python train.py --n_layer=14 --head_dim=64 --norm_eps=1e-05 --bias="none" --beta1=0.95 --decay_shape="linear" --batch_tokens=131072 --train_tokens=625900000 --steps=4776
MLP neurons of a small language model. Each row is named by its layer, matrix (up: input weights) and neuron, and shows model dimensions 0-95. Each number is 500 + 50 x the weight over its row's rms, rounded and kept within 0 to 999. Numbers have three digits each.
Before each neuron's rows, "fires after" lists the tokens most often just before its 100 highest values on Wikipedia text that the model never trained on.

fires after: "ro", " l", " s", " writ", " produc"
L7.up159:465573539548465528490519514616545485537512505496501461502495460508502559480509461529478521526372443540582512533444481498506575436533422473447514493505426428474405507432495519574559547468543520547558480513439531498481490500509513463578558521494519568500423567536483588519496481535491525547

fires after: "6", "8", "1", "4", "7", "5"
L7.up1171:469414508508523460482490510468481506552412436503437464540547384494508484530540583541459459427486557405568552438487456496498509554473492493494427556456568539412497524436511581582551563500543467419576630434566507491518506568514452544598460496574523562422458554528452478515507463480493460567

fires after: " f", " cont", " w", " l", " o"
L5.up595:464527591566551466451525520445616403527407474505532496464383406560491423440538506538451465593407463494489465478574530514494559431455441415528471521464447518542509417476593483524479590536452462541448594547473462578549512565518510427565487530481564482538523510438520468536456557533532488541

fires after: "1", " a", "ol", " Tr", " No", "r"
L10.up709:512498503428473512562453520473610488476437442465458592498545482461502475485485448540475463500497612452479514575454467449557588387438471469503519492486524486519585472529610467574510506537515502608548509435445544467447653525434527460533479446422533506588522473425493545481403463416445534475

fires after: " v", "pl", "per", " Pr", " V"
L5.up86:599489435476417510611441576465500611499603425543531564502499398511472526452601521501522490498516672500616489505470505557599547486491511488529491473475540504429460459497456595552484664509515492440547529496588502479544482479541526438464489438535582487518507469541423518520526554482525493474

fires after: " to", " d", " b", " m", " do", " ac"
L5.up1004:475532540530552570532448560595571650481455583469442442482538463481589479517431444532462544479449524442512497491390467490510544499499494530535524538533452455526495480493470502487460556529454547534473426454393505468521543524588486418437469571412475563481454439428496418460470537570467476483

fires after: " (", " ", " c", " m", " E"
L5.up1350:499558571504568451372455550559461465507445468465443516506507477612483485482490568473506543431489492526496514546593490477462495608500519497515545607527468558490486466505508549536476410537560469525509503482481519452470516539463484554611525471461502454546507438569533545471518507484524518461

fires after: "v", " inc", "ail", "pp", " imp"
L5.up829:602499533448509440541510569426513572502554529545490521420496563511542464467486481520456499526419548499414520517545452532439590470512484430457396472490518496576535469489499557437529523524522481418479497439519458390534489488491514432450539435474503475532424499491528422580456484469514578381

fires after: "u", " gu", "en", "8"
L7.up449:444524506472472533479606519507449472458445459493577515464480546422481461531412447463482476454480461462444494455500515552555569443527519483483520570349541516542498497547471448624489449517493568450512462439479561520517481524468478489516492516464466512460536510382542525458527571507531538551

fires after: " Mc", " ", "'", "ome", " al"
L7.up1359:412544508498486485502498506524522598495519582383524438474443430463556498457562496418468524504416473475492458529534407379604434498550591513411503423481483550479485530517501553423512572543542536569525526548557616436467523511443529472481473488482452569579456444474520556481394488539587483539

fires after: " ", "1", "7", "9", "–"
L7.up1374:546517496516491496489510487372506552595448481450520573483519476377498612430504453581548506441489526539502428451513493450454491469451523537500489496511466493555510436551427582455472438469424514494534558521534492563462495437485427429519515544468504462442497632494536548454456547501432522478

fires after: "1", "9", "7", " cent", "8", "0"
L7.up220:564472481474425534532487449432445550499507456482506465465483525504502520410547481534555498579414518562410537480492474425503512480454576597532424478498519518523464454431389397510587532469490477536537477426571467626511498572580453519535416463415478454471510483487528524494439482436442478513

fires after: "e", " he", " He", " f", " se", " j"
L5.up1434:528552442399421425530506474553408445512450451448545402511498440523496508440536605451523480465453446469473440502456527535491495465496519564443526439530490561515526480514535418518501513526475414463508459527507474438546492500483494555468523468501510459547430411494498537467394511478484505518

fires after: " ", " |", " t", " e", " T"
L5.up320:503521523465544523492500542490497428419441486429479481463478453572490468529550510497443484550434545550534461502513509510487514479536499549520497481539559537470498488507493573405493437466558386442450482490474520548505524471451450606525508555544461576425437502487585578496491486534460480524

fires after: " P", " p", " t", "oss", "ers", "t"
L7.up382:450544550503443437476533441514478505535475499485547548481464497473560542467545462502458562512502408531511439440497468557572446558529495492437509440473520570508506356541456502599547372552444430477521538437565462559484503504521614472517512507441446562455467471558590544576479559510529477514

fires after: " s", " de", " V", "is", " d", "it"
L5.up1149:530552525602553532544517485627466512512516551492557530475485523497503454473545541468514468625399562595494477524504494470448636463534489510475496546520519522419478459473425482446580593546530440454513499529466476534525516549486581455453518498535477584540505500451617480456442440541439492638

fires after: " he", "hy", " He", " h"
L7.up975:454493431485420513455524375532470512482540541438488434483465464527548485448552438529483519452550438572495508456478484509530476541500448478458493466492441541468537643479478459456487491474495491484514496497503483445509517513468515546560573508483518550519477415533536509442493461486490477518

fires after: " ro", " Ro", " O", " B", "le", "o"
L5.up1271:455471449496492477559495497482316455498479477508512493552473509561514409440422523617574493505514531407492371497536452590466510491524440524415471493499509533384530535532536552508419493582554522496561519445522466565481462501440537514512550462561356518492502558538496526437544527508453454514

fires after: " f", "w", " F", "f", "am", ","
L5.up387:515499609504446545537441549536510408516579515524548579555592527460560477430547483452456502402530464513524434540489514556507441477568524537522466481433469611543473557473540473443510516482544505577559628488417538600481530423531530537462566482572540547536489515463499454436540512420564455539

fires after: " D", " d", " T", "D", " r", "R"
L5.up37:416486402434489423497395489419460541438545520560565501531498560535486519567493464532506454480483500522489516565497419430512581516440544500483500544399510464440463406511593444583511532451409511424407550476503482527468498461531505536454485485514482457539521470591430494428446461455501531519

fires after: " w", " h", "f", "w", " e", "p"
L5.up71:449393527522460605523488493555452502524469527442462547571520520565555497407461512478516481457453584423462478546483496470412567525457524503530497510477506534545440454501564465507505453555431519518546469466509518610601491532531412520581563500595609446569437525507536450496530556520508523495

fires after: "1", " ", " the", " ("
L10.up1239:508496471488450469514479491495560557496520457448615463558523530445452472506558478391453502522400581561513529444493597612473485445542492496497449541426584563598539478492451613591490517532476521493509632503555476475588437542567551479528459509500462513399595572504442527466488499450500548501

fires after: " D", "eb", " d", "D", "ou", " T"
L5.up724:462454509456569537431651575507362420449480504496577481506557520477483449512464496491539447532538503490488446461591441500480522584509496548493476454406477549494457622450535569491605519490518489537438493588502499603520457543543524498434566511514386575544498509458426433521487566517506485523

fires after: ".", " .", "4", " La", "2", "a"
L7.up964:479522518582527495562503453420437475477461502439448569527511497506547449525489545523491489500605494508528503523521495530396547495467593530503434507515559653494557474478515523515528468498480511458505498559517542510449413544559506442578573567577491601507538544483451497492453536462566513598

fires after: "2", "1", "9", "0", " pr", "oun"
L7.up969:550411469580502561583515497518544582496504509473525501506475474462467464443499545454475595546476505552449529506427478557497474515546442538482507542479492478455456473616496449419489444482459376547521421475526621579539511494441371487571466388471489498451517454501491501525533574533561491517

fires after: " p", " P", "P", "p"
L5.up736:511547495549593418560478518525469596569506468520500536480527600579550520457460490493510552519521553565506486437434465477488517557543501571513548469426546461514513354531566553514519541592489357493533481498400531460453512563464516391583544500483489637514414524499522432502517493496526428501

fires after: " L", " l", " T", " E", "ons"
L5.up1291:523570465493516474412456481444609484526535414559499478544437473508566557543472472516505488462512431417531514486510515483502495454554448621517387577449467473503374532533469533551519529474605415568462481504503493591549452531552549604434506442523472489495545479454486483509509517532575489510

fires after: " ", " in", "-", ",", " April"
L5.up664:511569500493505546461407458502583505434440545579502500464399495539592509526524502539491559514517607450516576514554586485514563587439490484400541367521576581416454574450578470454558546469497469534488620490556507480493555513523485518527500509441466506506434597490474494512502485445524490482

fires after: " l", " ass", "l", " g", "qu", " w"
L5.up1124:421505475543428447503515522606573505510517528413565509471514492541432540441470467475394514515451494470492474539428538496522504547445506475534477545523495411518572543496494527579501538548597503521478583493464439571506464562455443436656484512508529499561434506510527542555554554449529513550

fires after: "b", "le", " B", "p", "'", " b"
L7.up1481:557507561476398494519487502497437531440578503511454499464517560380490495475395427542513489529482592406489402519511484563469477462526492521415499410470530539534521489520473514583637451496557515489506470429540683507505487506481502493452483456506527516478437495500484445466505442526447387504

fires after: " B", "ib", "B"
L7.up114:490468488481578448498539429500516527451565433421516482530466474473632579523457491543549557445435434495566464586514630406482486611461413455412554558455537525535548513498487510501444538550512447486455502480441516533494470527487457472622503523631521518511550413434466448596520569495486472512

fires after: " m", " p", " v", " M"
L5.up85:469579535466396592453502495479462517416462530526520538512419522531540460527426571532550512438492514551508526538592402436550447521604495496508471479439511487460517476486431554560485520403473525518572419499352405420480486443521530410525604545519551506528505515446533462506503512533481465498

fires after: "–", " a", " A", "/", " O"
L7.up1341:514503484442499444533529543554473349585565445463569450463473460566488542520495476526459538502466483347549476550462411488476542523549419563466493526533484474474458477544351480468480384602562437562459547557509493520412504505437448502435495486560593526485566513488535458534452488466500567536

fires after: " ", "1", " ch"
L5.up400:470492495519496476543503490420516579526487435523569539535470548558548424459486509620512560518559497526475493600515542460592509508519500434447554513510480533538501508470468453615520519541554447398544492501533475490468468457534493488546568476543517526536505516528586432510444513503403475459

fires after: " ar", "A", " I", " f", " E", " F"
L5.up1415:480573490457528521524457483428485433486483633459437495462462481604477487444536501515506396449502427488518517478470595499419529453435508553429590494460564548456496505542565409465524571461519536543537484417513511502495457518408516412477404468529535485462521388479477520609550500400443460529

fires after: "7", ".", "k", " so", "g", " G"
L7.up1325:537455474499454439454464465554449559521415559452592599452484550447394502555656488527490551526480483451488509525429494355421498517469462542463581536509505418470581575531496515498510569465539481448548495522416454439587511497548477462467552512496522472455477469517627518434452510547499454602

fires after: " f", " F", " N", "f", " n"
L5.up1169:560496465464487418530481539497485472454523482478427503347464485450508445481470567569430429439517467442505462480497514513492465524449478513456507638439499558471503599510480449423474569446461614466344564480454435451529564492414485589486379408538408529456494449499496571523463455451548492426

fires after: " ", "1", "9", "0", "2"
L7.up498:480511551505446517554450519454475429501543496517531502467475486442622609461500499412564517516447551446580474465340561503567547586477465483525569504547440545521509551504394500492578514417528540587585552506528445459504532512514502528529518451431592475394471528480509524456435469551497515525

fires after: " is", " Is", " or", " r", " to", "s"
L7.up1275:444519527560496492497515460444612531454551409477472431458478535528423423499482502584469544521528498441438473513449487473519511458553528597447579577521465515508496491530443493443454561492571587416433490446473584492455565508546460498511522502437498518467584488466432495508522463599427502502

fires after: " T", " t", " C", " I", "T", " K"
L7.up577:479441566497488477445444433423546530498443351545463573513461498475510483437444419488540546514433472451420432516485516509535480584536539467433593557479430476477559530457626479459442447516554529545498477493502531422532459500529394430434425494543555504504522455465476547512546475473547480592

fires after: " W", " Sw", " B", " Th", "w", " F"
L5.up91:544439581408534423470524429435495380383494490426511581462556410507563488391403522485515569496402466480463500434534515514467485488500517497496508564429453574473488543469493434566492439548420574514527523574448484496460502571529449430536556450475444450528521572458527472530520509502519423524

fires after: " St", " st", " W", " f", " ", "w"
L7.up405:464570529468545523388550497452567401519596457502544570521396453493496510510492459458457557479490505488579442645511454489443534521523527556558536506434497555480442506509477490465530414391461509533524541462483519525560506518493517536541587514425578463562534624511473483517534477486603492475

fires after: "h", "b", "d", " —", "f"
L5.up246:507474410445450400595518491508453517511534546470632442454509534506487452492520500528539492512579516520476568481550419474548473452467552554490550536349499531567537511482522523466541486509466469442519485548527533470505601487465532452486609532580505488517505461561516506494528445553478548503

fires after: "\n", " V", "urn"
L2.up1242:504474456489493482544495530506574547487601461504440534496503541592480490516572534537508584542434488466461514373511446576519512519549548454472513528463536615474432625503550470398431526467401395466426445425456519531528508498453523527565463494415394515575561572555604583534511533472553481471

fires after: " M", " S", " m", " K", "os", "K"
L5.up282:464551541529445501589560597508487530428481471555509452492439542456503443540490465509474467497463527624511563481370490457527538443538552580514550490507493459490448460519425528592477448592372473449539432461507534498449562448560516539546525474534394461459404448518619529427402537569556483513

fires after: " p", " P", " h", " H", " Tr"
L5.up361:480519446511549542494462455437513447492506515558445532498475395549576402472524457521468467478470525489349526437506434451498519563518554508551443575562481532527527462599477474436498485478453538478547415487536516456485428543434479479465525484466549407496595581485436481432459556463479458498

fires after: " B", " b", " A", " V", " F", " R"
L5.up1464:434421513468456416413529502502484509434536503462536606558394377533484461544415530563540581497542447562526430424496519481612490494513496441485536473537514564394528517523476456489500565532504531418559516362501477456500580525353424434489433468563520473434532549360474464485324528485485481521

fires after: " S", " K", " J", " I", " E", " Y"
L5.up214:437533544495447526562595579436493458387456588432448559576535502543536553530562585489451442482520448506529529410520457493573570439509487570500528547511454433487455323481522508532493461462562526579438524493464484493395462469452583565506397438527510501549484473511505557529473530448490448468

fires after: " P", " D", " p", " Sc", " F", " T"
L10.up28:480457489535466600493433552487471507465557535494508439548485488592523506466461526439560453440516502563562474521398528504516431573445519549553489514423509613532442460612487515513396564494479531515509535509568476522460475344488556516581497468498465526559455524483401494558444527481490549492

fires after: " K", " Y", " is", " T", " D"
L5.up613:460507552416535466470480484472497566458513475472528453583484506527484508518458472536546429539559459529442438497499433522462456542536529475461576513470511517489440506601550523590406553551502554588454490489607503606460489484494517564488555473538398511509476520533579524447470542506481511465

fires after: "v", "r", "ir", "erv", " v", " R"
L5.up288:454499546562527451460537517568425492438571432472465474560453503503474514460490481467504434523493597554472505437476350510475492472509546540502449486472458489467588542475475539442581573422583486479464500441496453500472541508543500498548521519560489461502527498513482459608537578539474479426

fires after: " ", " Sec", " M", "′", "0", " m"
L5.up665:519480477549530513489489474480488476481486453518431433508505568531531545498543544479541553490451520533431418534539574410563453505503536555487541507466597517435518537509401513455532454633503449563497442458556530410578501518537446531536505464548555481495534514484528528481508459437490487502

fires after: " U", " N", " T", "T", "ig"
L5.up1313:453438621525406404474513532483527492527486543465492482440548491495529497503500449358452451479406511487465477519472486528506538516513559571412586489457375488481479475445507408521513538554424540506505510597512526440507494441550455476516519476455462484622485479499538512486511451464533536559

fires after: " W", " S", " E", " B", " Y", " "
L5.up920:454479497548480487598524487542533504457426506444481385506469514411546532546486530541517453528447374529491449452511618430514451559410588579500478532498501517609517498439424496543668483554545506425504511496525543516504376486569531556571519420557477426516481544478519572557483515517471452484

fires after: "\n", "|---|---|---|---", " ", "W", "E", "|---|---"
L2.up42:404514507539533531593572448502490522437468538493419610481462511538443486461589524522465498454407467488509541439508470507476664553606422497411525514446434452572478484497472465428487474382394518551506508507550434479518550453413460591518504504391489478559556439575431596518482478499487525470

fires after: "d", "r", " Tr", "v", "od", "at"
L7.up984:438477570533483533444402575477598493450414486491441535520453483509475484510469503542465562403497536555493516554501460455492449511472485498574534545444478478526553586474583518592482428503484467514503404507508460540483534492467581430576563467553491449501503568574529488531367425567503504549

fires after: " E", " T", " M", "E"
L7.up342:507406449594503557493521458390477497425484457537558548490365453481465474541559476496519520565540473431442513557531522505582498577537414582498528503487492600486473473590530567581449427538539474520449426476532477530539501446526498573461524472598538447479477554454544582556432494476520519462

fires after: " V", " v", "oc", "r", " R"
L5.up1502:488520449469524421489587514544541663454495495492501511442476473494539496508538478547443578512383547446475536461443498479532487518501605477517497511511541586440619431469441456449461542490559551474467484602596354445438537552519494439558526542474581500543494454441525446509541540464459480461

fires after: " h", " H", "h", "ol", "ou", " l"
L7.up169:480550461537493559581462521429519492492545543482532508418419455485537512507327475532453533549490448564432590540465518544526423508504592563567450465521436410441559469576506478522482516421494452500535495558528518447594529551471521511451508504465551474503493502459557489537567545440540477524

fires after: " ", "2", ".", " B", "1"
L10.up1483:535553542502447496640449451596488605394484531431512446487442495566539499450499562516475520535540488545498541494518458461499536464476419552454557463445562463528530493603511560486389445494568448536474492508529518571451548587462435572526447515474499485526452518500502485475448499534485482509

fires after: " A", " V", " S", " B", " F", " C"
L7.up1458:493499506543512505557492440500526492448551538574554448487417568540514434626429497547535493466454534547427490519437502448465461569584459479518514469502469562461416508496577451487435518585389498504527479523517440478473479534429536503457470496513516551540420522576543388473426531505594412596

fires after: " V", " v", "u", " d", " m"
L5.up1041:580426515501476501558470515425417478491501499555452509616556476569506516504522487544575398479538551524545584556556446439551459450518489468491390516477461481457473466466457582595465537452421448539436449548446579506493478470482535470512532523527474521446497481490515517393497479466448579504

fires after: " ", " $", " a", " of", "1"
L10.up259:442478542492516454530489397407504574578386440604542500474550577459585466487543493415442529523489432602443492426489502539426487503592479451482601522488480505513511490460562522446511506460582489575463561418413594523448529519491460474558549475461531421484490543445542447550421492602562448516

fires after: "0", " T", " m", "s", "b", "art"
L5.up1072:611514491540626565478524508447487494523523529529485519556532563555494518508600429443429484489488498459482475604551487425411499543391534538537520562441523489467447487546471519533548488498453506453459527566574572407451424576440481599517452515592395427504515522489518496421474498481521542412

fires after: " re", "l", " comp", "P", " Rep", "ip"
L7.up102:458499495579454531508422477412486415565475459465522479628553533479514484506455497500502445480532515542483487415576493466585489523557478565457496560468523528478554498521450563451479517471433477475572542541604589464474527526444508540490549542489524607590446549494477431451537522517502509500

fires after: "2", " ", "1", "3", "4", "5"
L5.up237:459469487503507527472504652426511430492371418457503504442467558538540412432515526501502501453548486535523483460566541469490482537468518574479504453498454501384510522594502526674535544560558469464546524622468451534532512426484488506413414486551569520505579434446575485417426510495455520506

fires after: " ", "1", ",", "2", "9", " in"
L5.up527:509567561523476567482420472487514485494461464480530519525486534564552534415517507493500571464483489384583492418494523459411537582464526515492563550552545609473512554464444588505586566538536463508478644477537426530500517594514489426537556470464547538464605504542385421561512554484509427479

fires after: " |", "1", " ", "8", "5", "7"
L2.up1262:494543407534438501470411530514467391515526594527453501469466479587472459558559418528459519468496553458429539586389386547462537459556532477551517496521446500501585426463423516421421627516499472549527443449465489502536511476460547427387482514561495511561437410490517495451402534480530491545

fires after: " ", " K", " M"
L7.up694:519552477613550435492478527506542534502533411547440490384511511490510499514417551431510548548475491484437415570551545493529483484460544573452534516492522503581473474439518512503512492442438474581508525535568469463556467504522504534514496462511435595418589501521597473540554481541480506463

fires after: "b", "f", "B", " B", " f", "F"
L5.up752:500491453420479478562482543587463485563404573494501494538544398532544544485528456449601491485566458465491505530462470444461527579419570544563509443486536527656513440531491582443530439468473385390432541456595491536435559493457434501484531528506416499459512492495436516443453484470399534538

fires after: " ", " M", " Cl", " J", " Ch", " B"
L10.up1245:604420435499412501504479541440512518425469544502453635490498590484467447505565536536410500572474506561502396518525451473534503532512419553480479499517553500504517521562583478513555498516410444399548482438491403449467410506522449489545564423488539510493546589495504585554493548530454503446

fires after: " to", " he", "e", " —", " Be", " is"
L7.up267:441561485496515496444539525554523462434516449430442522466491460456524446589505562552485496450587515437503444546534472541477504483453482554498558480508506510427423508503458492507504560544548527495442524462593581483497554566506607515510527490562424425532499465546415466456476485493576590510

fires after: " M", " C", " m", " V"
L7.up1382:535482530441514513479504528561524484461508499562465586549570500500519545596443526488583464487537529563486443512389481580414480578554468492500529522489541565516452511521507585547428519442462520448536529500523440498513498532458503510526481467419458564507428491461491499552485517544506517458

fires after: " Rep", " re", "or", " pr", "P", " organ"
L7.up283:611508556496539506557457544428453454510415508445530539588520539514505525447439466481470530554540523522437465552534410537561615541458413500558550475443461484511517532441519536521449520501421519528560504421513493506510483558435447512502545473486507556495544502512489458500489515520466565492

fires after: " to", " of", "it", "ass", " "
L5.up256:507479475453456478571513525426474538456372483480434492542552541483398592443492431469506505471483446493468464470425608475496466489515523589480582467505416540554450525445458510537457492695496484508464496477431495518496484535441557603557466479541459531538490526444479486373475464583455498427

fires after: " M", " S", " P", " v", " p", " V"
L5.up144:443401550554629515593516527452567494503469410512550578508535546476588465498511477440517467434522531529481539438489447460620497501547487555490533481456489443429422534392452492524536489496480449517529469556440573546526370457391481478532564506532445522548414584563433505483494579508507507499

fires after: " D", " d", "|---|---|---|---", "p", "D"
L5.up183:502470469505584461534640541564486456376470600433525515475501507500620549449478552492469497552556438418604448512507466514500547493478529477511500525527549401484552399486383489532576447592495473490451519517511535503444486572438515399537467474534538570487573557578466439485451490490560524558

fires after: " ", " E", "en", " H", "ch", "1"
L5.up1186:476517520518533522451473467485480522514475493592501392436520500489454513463453468557444395501563532562505618465482476592462446584583475502476547455459477478503520501461523583541434492574571455563464486544568432503469506469565526614505504510485474488517515444580527592541491518508607558425

fires after: " s", " S", " L", " Sw", "S", "w"
L5.up303:474572558482540474555502462525551494463525500480393501468506501516423456465439447517477486599504490485563463534509431474509533487520549513469512528434413534475452572407527471509459498506495489504475615468486593533471539593458540456470556512536469531467454509393538519486564571528529408553

fires after: " l", " s", "L", " "
L10.up682:367554476479572572544539519444545514502430463527525519506452514516484508538532529475446493515450424513500523482442512458524622529544493517514538500506516434528440487482459502607446495415520500534479566484507529529458494525564447524561467480429513512504510405465482610534506524522503400514

fires after: " K", " S", "uc", "K", " Se", "Ś"
L5.up720:542540522417411462476507549510420421488460490534524491529399457578545495439496538441531519518503574523500539586445441469488475472481519505439581427513523468487511553494597492487508382421454484442563430540500495561492530520496449458595601473539463513493390504536518524503464499557508485529

fires after: " |", " D", " d", " Gen", " gen"
L2.up571:454496475448549508542546561435537527502521607457472461533420403527426569486497570584592456562481456548509497480538540545592536506487528497545443505488559532463499489501481505446384484562483445586398561482544552450503540549500502459524422496471494456503530500531534415500510491497516588479

fires after: " ", " dep", "et", "ep", " f"
L7.up1439:473526498518461421476504501499540561541563457490412406459467409519552408450528514618448490531502522574435550542507474581539441522400523498478540511423514477509466645511507510501493502564519558532521505513504538490539496493537431422497478506526472484570585533481554478466600562494448420526

fires after: " ", "–"
L10.up1323:494514467549502497561467444581448465485553571448524523514561458468531562475585482484468485438444501587452516597488481547503540544625480530446454494461523458528442513517447539394476493532525518522516608428545472418494497463434529424455431470551528515484534550444499489522468389384461522536

fires after: " M", " m", " The", "M", " P", "am"
L5.up420:420492511592445537449525483506525461484517468526457526391545601543517521601504429425444518466401498468443471456538522537524500526530554571473550597446417533530503435431479411433532415533515515521498544472563634446470576506485533466494412550556475489483551469539467543559405450447550536516

fires after: " en", " En", "n", "ter", "ar", " inter"
L7.up1443:443520473522456614456502452474436479523571530469483518465565527434465584483523539563547419453584451480609499425531548546506553458446529446546483435427538520487513567517492397449539553492523496468536564488451510539442410540465504445466520413474606500498360447517526493498438544541494536445

fires after: " H", "'", " h", " of", " to", " in"
L7.up665:478422352463507521523331480527494562463342518449429497612478553608535537456420478523478495489426467464376416484549501438518409507513505482486512564517499515628522513500513547486467544520462580438551496538496538514516493543433486502546422445479493588555465506518587512528496481461538501521

fires after: " g", " gr", " v", " G", " P", " p"
L5.up562:513474535480557548532434482568431556449490392569419549509491523472498554357470537503440566556514522530466550460478481509463468489492499457498590485494538553507511388528390571608459467518444381468454496519511528454504570431434519511564534473538493587476410459483538468516463596487526458477

fires after: "us", "x", " p", " P", "on", " polit"
L7.up359:447503541590457478545463485539479507473473494498443557489449511412609452523534493452546407483522509550546447465461438491546544531541509516494562519472558461522520435558452547506409504481478635458572437521526512498471576506586539485461455479489483569543468477590537538484466603535519504607

fires after: "u", "a", "|---|---|---|---", "|---", " F", " B"
L7.up1129:444475535310475450359535431469479452497511453514509467510536471430578515496551498427461568476518568537490461479549541480544485550499459551410404505558528542495541403540528472524496421534454550484529558484546536476583429574508420507475489453427534535467509479491526406466490517485566389596

fires after: "un", "us", "os", "p", "n", " m"
L7.up1186:477409522464508520542528472463478573566522488457536582426535467366504472533522511469482481533519523441463463572563490600519470524512548535430492505493554478532548536517391517485505512530500565472421532414444446347450519488521552485535535486436522499470508596474511582474477547453533591523

fires after: " m", "B", "T", " h", " b", " B"
L5.up1132:524450481434478519584521524576484492460559474367627497565442500531539506577448544521535490527442475470467505565537480544550581544462562454519508475480404545473414510452438476530495494481437490415531454535532526490546587581419478472557471486612467504452459487437467531539537477597521508415

fires after: " ", " to"
L10.up975:461510546546476498584480525473541540550493409414507506425577457475508624398546439451479505451437402489408452512535490539535508426521493521459496404456538421565493464492490554541466554511522507483556440493504467431515484567447543452445513442553431502435546478539464498491557481471539485579

fires after: " |"
L2.up741:550465543471438412594481461554470588521484501537514514464448457502445468468447465544487470514453531576493470548416444493478505487541468545489423460537536469594506527514498483496475496519477485528493433505463441540519477422496453468521505454512500477529552522447557516549432618534531538455

fires after: "3", "2", "4", "5", "0"
L7.up1130:448507582484419487532427559498544447404558472504577473547528379501564461490532543522500474499546486563503525464499460492533487470465494480459451551428521642436472499423526542541434549556558455488457460435461512538539507542582433534506507472506539466534477496487513568558460541555528505559

fires after: " |", "|", " D", " T"
L10.up620:566469438463480516443494549508524489496516520439502516449499499490489540544511533516512464551469433553485451493470490495473631454550582600554515536492546475530478433504495553530504602512490380510475481428530512456573545458447408576419509450546497525546540521518461388417509415568431538579

fires after: " |", " ", "0", ")", "1", "7"
L7.up1422:543511537491468483458549498544599576522529462460529552462373462483525546480550586517528383501408513497456484476474528575481503462541555500449449431525456501528554604431515564518479419492466412544531470449560473503518532437469472517477489499546418396570511582484558451488543473428522514485